Part of a small language model's weights.
Size: MLP 512 SwiGLU, vocabulary 1024.
Architecture: RMSNorm before each block, rotary positions, untied embeddings, normalized queries and keys.
Training: a variant of Muon for these matrices, 179M tokens.
MLP neurons of a small language model. Each row is named by its layer, matrix (gate and up: input weights) and neuron, and shows model dimensions 64-159. Each number is 500 + 50 x the weight over its row's rms, rounded and kept within 0 to 999. Numbers have three digits each. A neuron's up and down rows have the sign that makes its largest values positive.
After each neuron's rows, "fires on" lists the tokens most often at its 100 highest values on Wikipedia text that the model never trained on.

L4.gate261:548486406557541549589456489510397532501579464536473537513479488458526478455449490564490567521518612522598527540575442512508549449524453490517461649524469511522532560444501455488470496522509429591419499409500442427419556482482475505428511474432529420504496473496509455557477544472512455589
L4.up261:497502464505557557482464453548498469488524493471466591509506465521534572461507537561601526406441394448578574440499508527430497496513501551429448519443529470472529536548485474489561487491483509501456490410493458433444417549486582467460386517393548536468432424528544411480536520495518491557
fires on: "t", "ood", "ous", "eral"

L4.gate215:528491479481518516438480579471573535489480514380455569488475489515438488526489581501525640461521534501479529458421617417505564481379519527546541558543531501521485543471490532514471457413497469529481532468473514526472482476446430605555515515564587497517452472469445516460475516479546514503
L4.up215:518532473583411469533396448528564549474544511471496482521472572448355568507496539463492489556540546432498567493465459408559580497413498536534568486470627524507587495408532520530516530462457479479430561529513494401515484448569405559492575498533581510509562407457479375582481456423508486422
fires on: "n", "en", "ou", "og", "id"

L4.gate97:555514590413460486505470464596526539538426448466479492522558519542487439440494501412503479529555412513504521423400532481473404438594498496488623458416518494460493524545478466468428488605422512516477484517579522543501483562450550453433558507408526462520566537471477489470478546455577583469
L4.up97:480582503392483551514521558503527619420401542566464441521511521579524531438442424376427504523495541468506521505523509510506423467482457463557434475561557466448496477522500468495504575508515477589521506544561470477456507570410447453425528566427519544491534570412523484548443469513545542440
fires on: "m", "and", "es", "s", "p", "am"

L4.gate363:528478483542519489584584453594437515509392515506429506475485462449631403473572444493485473477595525459558433473451535466444487508569413514476589472453500589518453556462429440511573552519547537530553444549614457610528397472452605483582518545496532471548566455533558473556452425482490501498
L4.up363:495323588442502492534477445416464467441435517432452429571491468503517465586537475465603519405483471561599516503521537466400534434536543591472480487444491573443428534514499482495443522465418414577501435421566525484449595564504462490548476539528490537509518471551571581461580473484607534518
fires on: "e", "ish", "ch", "an", "ian", "k"

L4.gate356:502437437425490510449538468475533536509499457539569570469539583562435493517463576438482478458532511440550535516518555423545588485502557552456535432579520577461452452509431448479535509601539426488361515514513448554495490484471445585473474514542586561449552550482570524438590459443386485508
L4.up356:562425497531491455533524484478517452564447455520442577448543583483593487698429491495513588523575494486518508472513495562568508590430410566488542481483454454558523514473508478546476491582493629341553512543489471592514585539512500517548552546435513492510468540460450529433468522559552485492
fires on: "ic", "ot", "ide", "ond"

L4.gate494:541486473560525449528429589521382456593475480488436438475468388557557473481572496514612507367525514555475557458467463431562498426395510543475563526501564502452545490456576533488478603518462478504560501539515495441385406525498521554550505512521578487485500521462512457562401515482551409492
L4.up494:434396439584529498626526511453490552485535483483503395626396544497567551484581529448505444471560499446481573448457529506495519521514492595543511536504469491557533472464520440493470486513547479517415442530505524470550513449488545468535475520420392509550509527500517485570449464446540529588
fires on: "p", "ist", "b", "ut", "erm", ":"

L3.gate249:419519507563484595464465499521453639488494574461528592308562511521460454470467534537471534408560522449507588575549516502529491542516512483447534443616582400537489466508515569442401496471532532511510552599472455434444490574506460530449564485473540503512504473510514533470492533597527578512
L3.up249:395516485576485478492516523536461572485546421532465599457554479495464510537454418533483490459433488517489486427460482573541515428509463433477449517549427440472484467568524354522427549525576469459521410478562473442560544530461524538623483465455500552394469441474547456492575632477473500519
fires on: " L", "\n", "est", " cont", "ass"

L3.gate327:495459457524521619506523516476426534492527394467523421490471498517441553430495523582494569458401516524488480526530531409475459480538456536591427652565461536531553546485556477422529483513509536500495484538571486556481443434540496454494563525454642501498459469512547547515468459471476503512
L3.up327:498468511562491477550592512578490584416563496486564528471509502577513495514461563537454571537426506591476543514505505482501440539482399455478462569503480497474412576562550448396481453503572544510464455501499460586434552495441516447413484426407541494484452439480533588538512475454450511488
fires on: " att", " comm", "st", " te", "ist", "ro"

L4.gate433:529491489499529507522439476484495540486455488440491548482505430572426509462536441530545547610502539519487484528515468496476496512558579487466471478524478462513472445483568545507455588470477536558500539469460583461419544500532449560414540503494501501557514486596521419476547497451516633567
L4.up433:471499495437479440468482508505484551497522504430449612449429505533521502581569463476453483541553416536533603461520462508457605495385498539476477467541433377495507522531525511538411560611591541511585431509390559365520504532490420476558514443584490538487388459519515513509509519535487602480
fires on: "e", "a", "t", "ot", "er", "as"

L4.gate324:528459616501632508464438499447443563579599518510482487519469505487483492410462629480455482482520482482496517507477529338508516597465483520528646447517498446530488582523522442471478526426442457563586484528488571470539432518566498559528495525406490527544413536576369547556497441545504538512
L4.up324:438515479559531495487450514548493506553392430525466446551489415477525581550463532475493499487609420508433537499513518440472444516506430452552491461529460557504516458547402518553507419546447599574553496569494529469527383569577486430402463445524434500498477526458592488493541416477511504538
fires on: "it", "re", "ec", "and", " spec", "oll"

L4.gate387:497558502496496481484512530433473600446562496465535520535490429474433470464478573405507445410472558546522501571553494468519569558527473438458603600495563470573519489597523453497482557476539572464534406478491527516425483428406515482483517517521500536514509493553455436465488652441470508581
L4.up387:496519461498468533536511516534521644598518580433473505550355495574510456538511565499443526417564517496504561521562504553526540578504493485448549528462590543566562543524502485453574570435490492610488503517436436525522541528452526624549520510560506514593534526428522477575528473471471549491
fires on: "a", "es", "'"

L3.gate357:484435535480497511398601498561459491469492426449632570439489487586524500545561529493559551527455480556548466428548514474480496510581466549490526536513436491558473488490536613607394539505464482582450500428472581484527463498469475533450521439562554513508585478504443516512470541475537450422
L3.up357:473464460512490431580532449452523559498482517498397456465568510467544379547471437534453533553521514512515533471536441498474534460396497518503576460504425548517532463467586501522416581533477421457465364503514531414508494484497427535538437472554499582468512465441442453504466478474597549465
fires on: "id"

L4.gate187:472504511495481480484576450529620497529518548555505511538448484562511412452531526425541494469477495491507460514520551503468462566464506455398514492496555494528504417568578481445502512431466449552544526564443464581424463428497490450471567441490490529469565485639460414446423481501445497477
L4.up187:581561470584611453520518493524335541553562414470478484501493545464431480500593540475564473483506561459515499566427464515537495542520532478635467540485529504322559463489548456507479511480518552547506561581460459461491465427555480430535566498521457483578552489475556525590534460523461589527
fires on: " dis", "is", "a"

L4.gate464:379488508548475450467510498557427493483376495482531425516533499525462605563467521503398555466475507502453553498462407447514477475497510511545419612535472535528372593506463465450496416463476442499529574518589536535450525431434550485545558557578506462399464490537430464466583484555534531526
L4.up464:562454457429451571555546491468437441540432447622464455423499443446501549509539525552569551486564489513447531484437525475451491490561486405522518621561456533377444396492485457523516422536453495467469429552476496468498390543567576455453446505455512491520466476497525504491521385494469453540
fires on: "a", "as", "s", "h", "es"

L4.gate48:436545465409559435474376574516459473517508510458544507389454484457418511455410463577438427537526497453480565474494465527523481562485500539554441526536439544548543527571499436461517464539535514534387526389459506441530654539487472529430466522507548492467511447567405509468459470440478518554
L4.up48:462387497537484519557491461517513603507531461511507443468459413435546450539444574585530533511612501474563483527524579514483471432474538527472498439505544507573528525441437499501508409573401468464465357456564554545480533525530467478444435460469441525488406436442505503510394399505556505435
fires on: "et", "ent", "st", "iv", "ess", "am"

L3.gate94:412474508574474430512443436477472497462586470536494467497424606501425561525527531499539494540517491594544569468476539421514555479482465487516616566436518547527554651518468389536447450545605418553431478475478582459535458581455468514501524386486489496506499498505451524464550461519491521557
L3.up94:513419597567487464503513544559460440384477509498569563502591529513534538570512492524567505559544426666486480551478523500517516411474469511478541447495454366537393495504421510483473536510526499479459405501556481503588472492479404519517504533563456646459470509412519559509543566503467551547
fires on: "W", "ear", " w", "ong", "ric"

L3.gate399:495527443524452529457499523609551418358522468507540462475477513615528414559440485436557503512483527495391576486529566556452488444537508539548423434504520442411469525555505416540507512441485526569490558414482478485482466513563512490506547512544565488569578461502527521519468470533449540488
L3.up399:611442446504566449595584494489485492471459493483499482489385444540507510462478519596524501424598492533395547474505442598471541521506462489477498408504494436444469559412434514438540486539458553505508536402525579471418492501521455524418506490442542452449509445529512373510550546494465489554
fires on: " he", "e"

L3.gate252:535448482551490552377456510518468479552470509574395436509522498552588471538626485493429512501533456553545507542544514521449536546566572465557546560514547499445487458484570585467483470512526545501438514549461508526501496450545433439533432500521468556432576544504404596509440527509459397570
L3.up252:457481441512399441491493486513523495504519517541481521559419436540512384586491443453544599483484524414553487524534508532504431492519554504539504467488431536454468438491644575495587430530558593529532508503498427465471455551498595573457544552543452512432494383547592539521522538506502583486
fires on: "ed", "ra", "el"

L4.gate74:529455452490432506483423523536423424540477422462531471434469458503481568543349499439528505476492542509522429565567542522470443459481474511468524467522515604524505356581446515528444501485493505526433494452529484617438449505610574555406499477558517522475490482537411573567481431466551469591
L4.up74:497457516435457521608436522445484460582473526392495441496413503511517611507501463456530511477406555587562522456499516505475460495520471518439482496535598492568445503482419487620508503483496466546439454482576516525530491485522449639508421449487458561520476508523383537483485454532401537587
fires on: "ach", "oh", "w", "orn", "ther"

L4.gate100:481530404533430408469507392498453488437503566457461558537452460510469508632375448534510439540465500528499567600514453538408501494530460568547522470517607511509514520542433444493484509441464384475451477509555535447468472456526511511561391568514518466461547466515624554482577453447543598471
L4.up100:423548518570553485530529511545600496489538522548546592449575510490509448415469522516436547594523535457496469527484568516518525406502528538461443353463517527438564512471580541527482474483413495507514462497501450556486481542508461431477497501545440571487457506485551467581568507619460467517
fires on: "l", "ri", "ot", "ag", "g"

L4.gate168:519461443491492573559584512487529506534557508486646525591492479512460505490534532493510606477467551441486425593449681487556480563418538594445552475490459612477542529483557549507573562456533425490476460459469527537539514531393464477559533524452557442482432534407465483544492531526469441534
L4.up168:491502535526537598468669501471474503507503459491436507461513498479569482617567578489479534541469465506561436533454541584571497502513500456445515603467451530561514420524471480560519425508610511493431492516496573533571491534519500506484498505446414520476513471453495344548470573431481613440
fires on: ",", "el", "s,", "ro", "he", " te"

L3.gate149:552461565434437614460515550452564421452459515494604468566425508475550510501570550583438434467543496493477474497424531594534466540515493429436440540456441554536531498550474436620383449428565534549553531502582482437479577486473537535498477519467464490494555485514448440550505476433523479595
L3.up149:508455596444428568510505521436523530408477554477612510550409515552512473463496493449474481516503486454517486539520565541553509533411439425455461580484476552566518478530525511558458498438597492550541499479560494468427526529513528575527468536479496462518518522586417430462417456420553552595
fires on: "il", ",", "un", "et", ":"

L3.gate22:508568499420530512564474479492538462496473466493517495460398446488501483512488404467526549468483569433523550469408497471505475592441563465518503554484548501487492463559483457426530428512472545549492565419452461475521472511503606479534475483573429481517278474446469537432529529513570431506
L3.up22:548513486402473577484496496456545436441514450405541516470458500473526457426510395584452417496489561502443625499493557432545382539409585525577502503457558425485418426526537507475433448500516528503482510528521528432476475445464575481446440494447529597564405483373438452468512546498557464468
fires on: "op", "ision", "ob"

L4.gate113:493512586509498552491474512622509511539476485447555542524582484492505488387458573457557608457501449450445506477521440459413479504507483486533455347420587449489561588466554490474442479542530478545465555501450500532486482457542552528516559470464553570445473584531547432535426560494616508493
L4.up113:502498491462494531552544454575465659561473507466561534482451448493584486426444489570478452515486532485474520481540439524393420445492454533486497517430569475503573552511481520383537508479489584570504518481434531507471480464501440476589457466406464541563521533515520509506541457432442572530
fires on: "and", "p", "up", "k", "ad"

L3.gate12:572446546497534424419495451561597488466497516500541486507479499493386477563437552501471502448522452597391523492504504475520558481479523481460446503521526483467496452595557589480462492409569493554425519494476513570407459359469514484445549540587467531478524403459556457546447422472549440553
L3.up12:545435584512527480479570469450564535447605533505514481490426412521448474498471521539441499414493448506535591505503397573452582482502524536397404464420496527449527540556521540520424499381507493485491425468438457528501446534481500535423501527587418455465512571489491513546447497514539463513
fires on: " E", "E", "e", " e"

L3.gate190:553555428457471582466526498475516453489467447476507509513546398656477435484541514526527532378528483511531558439511494426429564484533483503531517518444527497492498554408452548516487562563484512513408443596531470449469503463515595506492536474525502508468448461524508474615459510443425480442
L3.up190:475535533418501575537407431500578516464543536490508522494411496587462482547501579521491526456523541507578472418529547460408447491488525522504526536521526475532527559433555461530461584583525393518456452541557550564516516576495511462426486458603501485497509522551512522560465580497529471391
fires on: "C", "c"

L3.gate437:443519458605430493467449517509383431480489531491439516471521437451540490437501487480395568490487519476509565434531478540456507561541468463589421511516584499529622544541461515449536570464545535480512463478462488549485494421533506557508546571554618325506509392484444434547422438511427577557
L3.up437:527477539521519496557442557515497493501560516555447486496552519583512460496507529505414543457549492442444523462558466573596512485497445465476567525570575500506406513516497555468381564453483515473472374482499593522515558545542357604464516508502539580424550448567459577525463530618438532509
fires on: " but", " where", "\n", " ag"

L4.gate410:558522513502529533507571602507525569547480501489540497486510521566550517435496472445533550439447389473540516438464509543443443494486442460553408539470511521508580481467498516447499403459438540459467505497446560487481517456462568512550481557491607479564390477438460515452385448418536486556
L4.up410:520583578512539511465434472507461427536594485546530448560442510489512545565554438498477549455434449511541489421527421507513506499584581483480393507466488620474527541588421488465468460415441474455522426463399511485454556512454496595528412565569425527539520528419484528464570430517531444535
fires on: "ul", "el", "ent", "ess", "le", "oin"

L3.gate376:571399509481565521551578543569521472488462484538530463478551529434489474557435550573510464521585474551577570377450507452416660501488506597463516472458522535493556607461493583488534447422536451626528535538438494515545462485478503508569471530459534501564464496551511496484461466486455518472
L3.up376:583483370561524500491507571567509511501457516496506538466537580526513553555506544465463587502389551530551479487521604489478491500525446513488473530437605453466506627552508567520556502554512464545540539590522514584485470581495467461489582477502482507530507478577427538574528508487539583439
fires on: "d", " d", "al", "c"

L3.gate100:500504517600456506465468551472447441496476455521433532432457568500488523530514433513572558553503640575537477503539507489535540409416524521495513465543536518528470535474483536485525476415451548591548524494494461460444477422519517504494567603526474571581504505501468523449479482612466494509
L3.up100:550484474565521565530394581501550545507487494484494508418559523505514505557508511502552480557496540554543490521514409383465476553513571519622554455532523494531501515461500588534511506499418632490415539605478488398424592496504462529467559557449551598483447534419470457659474473480479459527
fires on: "if", "ig", "iver", "og", "re"

L3.gate341:443661482414547502587483460451474468543533473551535528553496531490381459506544447476545526423477494539465472456483515497449452548496556516474591463471594499587480502473518473472516450458541528556539578450538551438369474507521595553562513514546450484489457559469524454481529584406561529482
L3.up341:555492563591502520511535517485507457477421525538453539467621517525465566483470510441436564584539457436557518562546486511467425520522491546488441337512498495563394413525546519487501396419473456616412508430582485510566480483496547484600498482463436593443489518467538480429472511602453594427
fires on: "l", "or"

L3.gate508:478478517511526582470493449546541627494573428537409466531507480550539555566483493537439567485646505494541437457520568525599515421487553594529520473489589522441494558495498537464510590509420582564428546588460453547512441549433543574357490515497418469471513580538486581435493524526473464533
L3.up508:489429517537551538551543493575570526445495473521551538502583440604580497479574503513453439467513490453557472529550584479513538408508531603586461478502564577479547598582584456450421603499539508459450479453517483505480644438486486523384486550505515481533450542422504539512443500519434514539
fires on: "ee", "e", "per", "eng", " United"

L3.gate67:599358425407472542505542591483446548498475577461534455530513541408479496552465533518537588532510555454516602456493484519445524543439518520555471415416545446485476538519463520497512519583564557585462508640473564548443474430540458504527476613410447581456475548515546485572448498492465471499
L3.up67:601511479475453498484566578401389523512571495420469539525480472466494538564520489602428434470534474443454583489427494490512541520566437502465455554447482475418456444529440520533511463501419407481584464573565528570524405537499551470524581490465446451598481445438552415478525516523458506515
fires on: "ut", "t", "d"

L3.gate402:593511484599532500526520459475470494557400412456485493490566427528527485493569498514566517433501469510432518512526441412504446462559528526543480576447519458560492576498459520499545445460513412520531486426485470354496481444418430558511483575506438481468553413450488493487371486518553549441
L3.up402:511568468567496436514618524462527456440519527487444483461548470451469503423419450503542492520506399552545417482426482549495441427491503433438547510405476473583401619537467417481490574562427554482506504471495511470522428489497488561514463497621491525494513446487490509429511442538570471521
fires on: "or", "u", "ul", "ent"

L3.gate20:504567534525490502538515499504638404437496499506531406571532558485506426566491529553484459482527580472654539480517530563450478538510439515493520542548503434471562517574496561543508545480427498480588460466433537457518336511523536544487499443479410507569488481462513479537423544502523492594
L3.up20:485479529448459536524516520566531466540478508442510465506560493425490529504433429539478453455355478557508466631481530515449523525493522448545480541453556531570371539517566446540562495569514605393470436485489584458471523534382439371502456479495493430456482468524473428527535603498482538545
fires on: " se", " te", "we", " She", " ra", "!"

L4.gate56:479539459539420538539559496526464486613569494571357496559532537499491448532531480536558472454423430453501480531477482470413456525458477539494604464440485480521531518541494457473409461539523514479462550498512479525602546545457462511510450492505602390551538491434514478588462600536520522537
L4.up56:460502564436469460558404413511449523420563394476391509427488591415485495440519501479557629563506514512529602503438453574423529565429497497503540443539524515539443512461442486631468509510503513474485544508535520464438513518474399449432559531546597472558524491506531464487485528536508514533
fires on: "i", "vi", "ree", "erv"

L3.gate318:494512482471444595486390528510504562547470435574452536444467418441475501490542474416648576506508451624521588494437622535489501464478595506447542553574533505456567396426510565555411544485476567534462482497543500491421479511463492527487513563424467545480448405557538483470515491557603460519
L3.up318:507480416536478496476453475503444403499518518472455508436442471470522568502573479432594447496467442542517558556482413511509483538518598503524505530430458433511436487552350385487560457568547569480484545557591432503454539606489666566471554486458384455495493552547512444510553543510509536572
fires on: "p", "o", "e", "pe", "O"

L3.gate64:581414509505522476479510539542504540427551524466511526516413485436626504528534521472559512498446540474519511435509523618519495510557473548516448519489452537468426489518603507570492483528543496473433421428448521503581539508485465491518489529528460565494575441509593401485469522485467433502
L3.up64:489458463529531484338491496478486526538624503525504497559561556442504464502613508425490509456512523452546450544529555541471529532447502573558491555541485542460444513478566483561447577556459465414455501452457538548542606552520508421472367553433488552539454450474535437431576460497440591534
fires on: "ro", "he", " qu", "qu", "g"

L4.gate470:548477454448531492486443512485453527501476512499500509542489457569505468476532546525458559447420499465463475503506451595482644556571577550441455520523503488572479471606521571512459599524419422458490537526583511453461547508448517550468542484500453488446514497483399449574513624438446438606
L4.up470:524389511487466445547474534514436502564523396487538456509540444470480583549456550411508453533539458480466559442448460455516541505465471444476603528566445461569522469390539433541522504497527447536527531439452564518552458466416471536630380478515470438479467473538460455467463595412531567471
fires on: "oc", "m", "ur", "im", "t", "at"

L4.gate401:587521429479510451502471465448525487435480451507385473553511487525485467530578532465525498548527563559584445453521550586388467521470491467595457508503516607504429558417600489528479487456490556387517507465550580502363581503464515472516438461574478461540462527440441472457489516432517486550
L4.up401:521496514416541487444492406463520503450528444528414569506503510564457546521522377570467555532462517478589465550532538452460520497494474513560465453522515525408454458393597541481473502449471550476505439489435523500410448485549487508583441517592561556495540442440474538529499475538493489488
fires on: "y", "ign", "ow", "id", "or"

L3.gate179:505434454483492490468465576513557492566434533525628476511434513489573543533618545441526507507543535497484606453518490588462595538481573474569497488472491551433512533574553502488474531419564482500454551511380505503329525424564524564494482496513483500456419471463547557586422457538386504471
L3.up179:526421459408550512563562485405494434473487555439517502456463568476516448582419646479494517418504499582505385493559573630528424514538597487519545515568466503496454484527452484482429530513544443535425530577578405521483479498461474484500487442549522502508439472420565446505515439555573515433
fires on: "\n", "f", "c", "y", "id", "C"

L3.gate4:556580542498468456503467517439501528518484590608392470491495442455439472521472454476556537499502564536538462636534509575494511427531491520618438469478574465508465500447521493454490533524600527457439518504431520472492532438570523480513442505614494473601485522490512535559481502463511531460
L3.up4:486491434527558461484535408498510438412505440473439427525500478405541428482590568481588485421481498442446424555439450555442536523445470496585459502467607460568476492561467485466489554480543568560365581498521523518473577490469577489491558476452445493569532550561448452529466481489532493522
fires on: " comp", "p"

L4.gate7:538421384487488593512529545503547457478519521455503537563568475576507516634568472508446534474461460600561389519455504420512504503420570477476536503491439468526486532535483450495515564444403530544540392525503529495544498447450468445556503575542541546529524499537483446573590492428467411474
L4.up7:513425535525473564561557447572533526544498442648468562460539503465502354560450475419577420416552443576537423466478412553492509523443500475453518427547460522563463471461480562501466535491434431515517507549476502469516469463494486504505548534622458510580366590422469563422482463472469495525
fires on: " ", "od", "em", "v", "id", "d"

L3.gate382:569518450354469447459505546477519504557526566440500503572534550520493441547506530539509471510414503464407580515491522485421561475518636487562448546576488573496480495517446545470470506441559394480486578520483528479476536452526528497512442515493520466490402457597536531450456448439509543545
L3.up382:537510491357527416530451480588565514550523540527426484435507585480504560510440479469420391522490574464554516459524514440467577479453536590512522508520444474587505553478443493535461441508554454519425496437477519411501425540533494497556506521543495479466458508470517510488522539519481566604
fires on: "°", "′", "t"

L3.gate303:465457508402458508442463483427477392413489407470455523399592526536483509421527465460500460437577525570498423519490446567416508596416514430546456581398483443536495523555531499484512585478500474400491504432515464483453458467509506530556546486561608542506507483574414475455484451491513476461
L3.up303:505471536457390469440459506470519486495483450487454495444580501547481512496519541463452430392511572463450450516395440522504559548462453487470486536451548466482598490573532427559448515431520525423492419545583441571480474404374507601520528463526542468510484404575560533562517443510499519522
fires on: "\n"

L4.gate322:514641526416508450453546395520491487476552535582447479521480410537429487523562416512472435581455455534529495502419588507470484517493531420482541529505562527445471527501452454598474410483430504526555490427416436524473547519430550434489548487509505460619425548481471444432523503434611420577
L4.up322:526504460496457513523579533544504471530462543538464476560454480478436568527454463462471514516411467519450495481443483449445568626395518543557436453466464476384386541456536478492495467511462537453520493498461448538413546524524556532506564574453410401504418557516555398425540568557508488520
fires on: "op", " /", "ction", ":", "ment", "erson"

L3.gate189:464449480398483508441513446523494523435452511484490419492512470533401513459456495600428520503484524449530481491530568426535485557424481451548536436421498557612573446508537546556463515556439594518467532512511575492517502490441558446437453521554510391415454476434455385506529418487434550542
L3.up189:488485456489490435498492430518452429579413422519500453546450552500436497448516486439413461499437544505511473402564583518591510491449455588488531569506625512616487548512551571559425516532468537594492566568590467570460473531546553516520505494470516366508487508473497469434547526515442531452
fires on: "ud", "ran", "ur", "ill"

L4.gate274:481487508449503467454464504371542480538464534557533551492486542479468579547594491506526470514359512517409426551571554409480503557515478597498490578595469541524522533615501449463505458466495423520465567474550536473445538488612485538523538520471541413486539469450483482416522538463555541400
L4.up274:525407495449461548518470450500448500440520571488505423502522556504470520480490493487423593457507490478513550509513545464555449489532508534449575506568440505490561459579472428519480497460585422597488469513498536505484480474648382553456532587456493424464552542612529524465543584578496527455
fires on: "b", "he", "ib", "-", "l", " ne"

L4.gate299:479515431500566487533539478461455502499631449489383432472492518446404626457486520505484512545464511491518505552472453648446469534577483526592562511518398505439520576561525421640566418545376563485537476531479514495519488494461577446483486559522559457470497470518592461506477464388476457619
L4.up299:480431513558458490473458490467448485456592549518502589404446484368479532429496459498452605473491506548399576548523437436537509554469468560530512452619429412473529501467517568534490409471505512573567527470521530511534471433447545471528460523470576496514524481489523484439600619492463500458
fires on: "-", "=", "i"

L4.gate375:477491518478551525444456468503502538494452343523579492504507499573537453575452456488518592451525537479484586612558419472516487596536479653552484478543502504476550462568473541590488492519535493564481479485497481522504516453351460507581536593432588507524549561529467442522450561597502424522
L4.up375:532464575565465487515474516555491485517535566544551480432535507412564510452489528498418460511555431539523599479489491543447544485512378453558541497423532572445556544599445503541552442477438418521546450494512491496365490483492479542438515502471390558537428502490422442496590483427477572460
fires on: "d", "ad", "e"

L4.gate31:476456548543543477562574496520543471437424515501541460571582428521501513478510536547504495508537541464625537468592517431497395550455474559467573473474510451547527447506586426476545512564520436572580484456500416484567496516556520474603455518474492526553511527497435403564492472545511497491
L4.up31:335465489470436431547459391519567545552460498499481511458500423458476578422519420528487472593526475568556518444520524525521550473466492549430464430486505543463485516505502430527540495531484521528434550449479478527391543504502592462562565564541462570495566544455555535446489423499519524447
fires on: "ish", "'s", "e", "'"

L4.gate466:531460482434509472540405443479493522529551453456528527500500431351421512536546484465479579550500442537413530553517462472484463569428580461487455525441521486509486515540513482551515563463537452470523568557510615525602425544448499452438519446470526478490459512528531471428603476435378457469
L4.up466:579441453511510543491481475545569517536441479512430498417564479456450466517547435503458550467483520642450509553519468555446561521372597507439504525446497442561506500538552498412403447509464550486422445538508590556536453463458505403459521429424502610479374512492535468628457491512475588440
fires on: "w", "k", "id", "/", "ie", "op"

L3.gate218:503511492590489520498517408430523408522481485511457517362565545571561413473600519470502551480431480502451485421556460451492488564571486549504501505498490503542539499500544518481510413387507530493609518502503505504462493438508551544477506379508561461511485459456453484406397539471492515550
L3.up218:532619524561441473562459477484539373449533513431436505445573508430609486466449566431499536481523493529426500481498432519455472513589489469486481505566539525490495478516511522512549409499446486350495443534513533450414484460456507548529526517439518553569515468485530490516456525514417512626
fires on: "ed", "ul", "ished", "en", "ent", "ased"

L3.gate421:462472456465450459411517594478514482532520496591459443451521463514518483544535463510440574511561514488445471493570502480495618548542517477554468484521595561386518469529477561521537442437455469538484459589506484560495509455439486538392492511480460612536572429497442466454521506518486503481
L3.up421:502608402521433563456463637431459452515433412597459444484485521453573427475518519500512540466494448559427458507505485554475522501583519451504526538521581551447487525475530596531571444517477541587448523515386424528500561492476458551408530528499529557506484464470529472411494489441418439537
fires on: "ed", "ill", "ced"

L3.gate507:440393491518441540518476486415532457525628441566471524489511481497512573578529562460569540602618417503421523474530525510466480547427504548564536496607479524543481478451513518476514498398510471533576564551469393425519536450595566424534458534468545451513538520569496491520473505434449430491
L3.up507:522505599512541517572538541394518445487439555517455499552505474495478494430554603489471557571501504554463517497519478534556510540488531430498567442549386483496492469513605564521485505520518549463527544573428477387538549455562520405428499571503434501613434515511516433560475545405451483586
fires on: "re", " pre", "ig", "ov", "ed"

L3.gate120:501455533573560472454407508548538534523400453482585486480509433534425464409519469418472494556430492439531509502593499478506517500516572473428594557524504522520483491577509446407585553551476467479533509441518560498570459525526589545460568455475591488439561579589450507571453522413492452515
L3.up120:573482572471594565596445463601474602415631582542521552534499466500402528524574545424482502538519530529526479505563561451386480526485488473511507406501462525536505529599495435489483454560479489447499501430386488505595432559520496513394442517441499519541469552503482490512493519598486535551
fires on: "ll", "at", "ach", "le", " that", " sc"

L4.gate64:468547558460519523466482443474598548446466373553557520534472550538468506500508525475575499437478519535591483536516407501512502545544430534608644500518601514511539524471493621502540407501520555433493476504522470457464554438436531532563492472514485536546469549507520498488469522404519477474
L4.up64:488469441502480514489504477446503473485490513557446499422523408419587480415455507604538452398429425546441473532502491457433508550493431524489445532473496495406480483510488457509536448515435506442420411450433559596416487422501456457522473510487561476501534504445541472522455514543529472479
fires on: " st", "st", " sc", " Sc", "ic"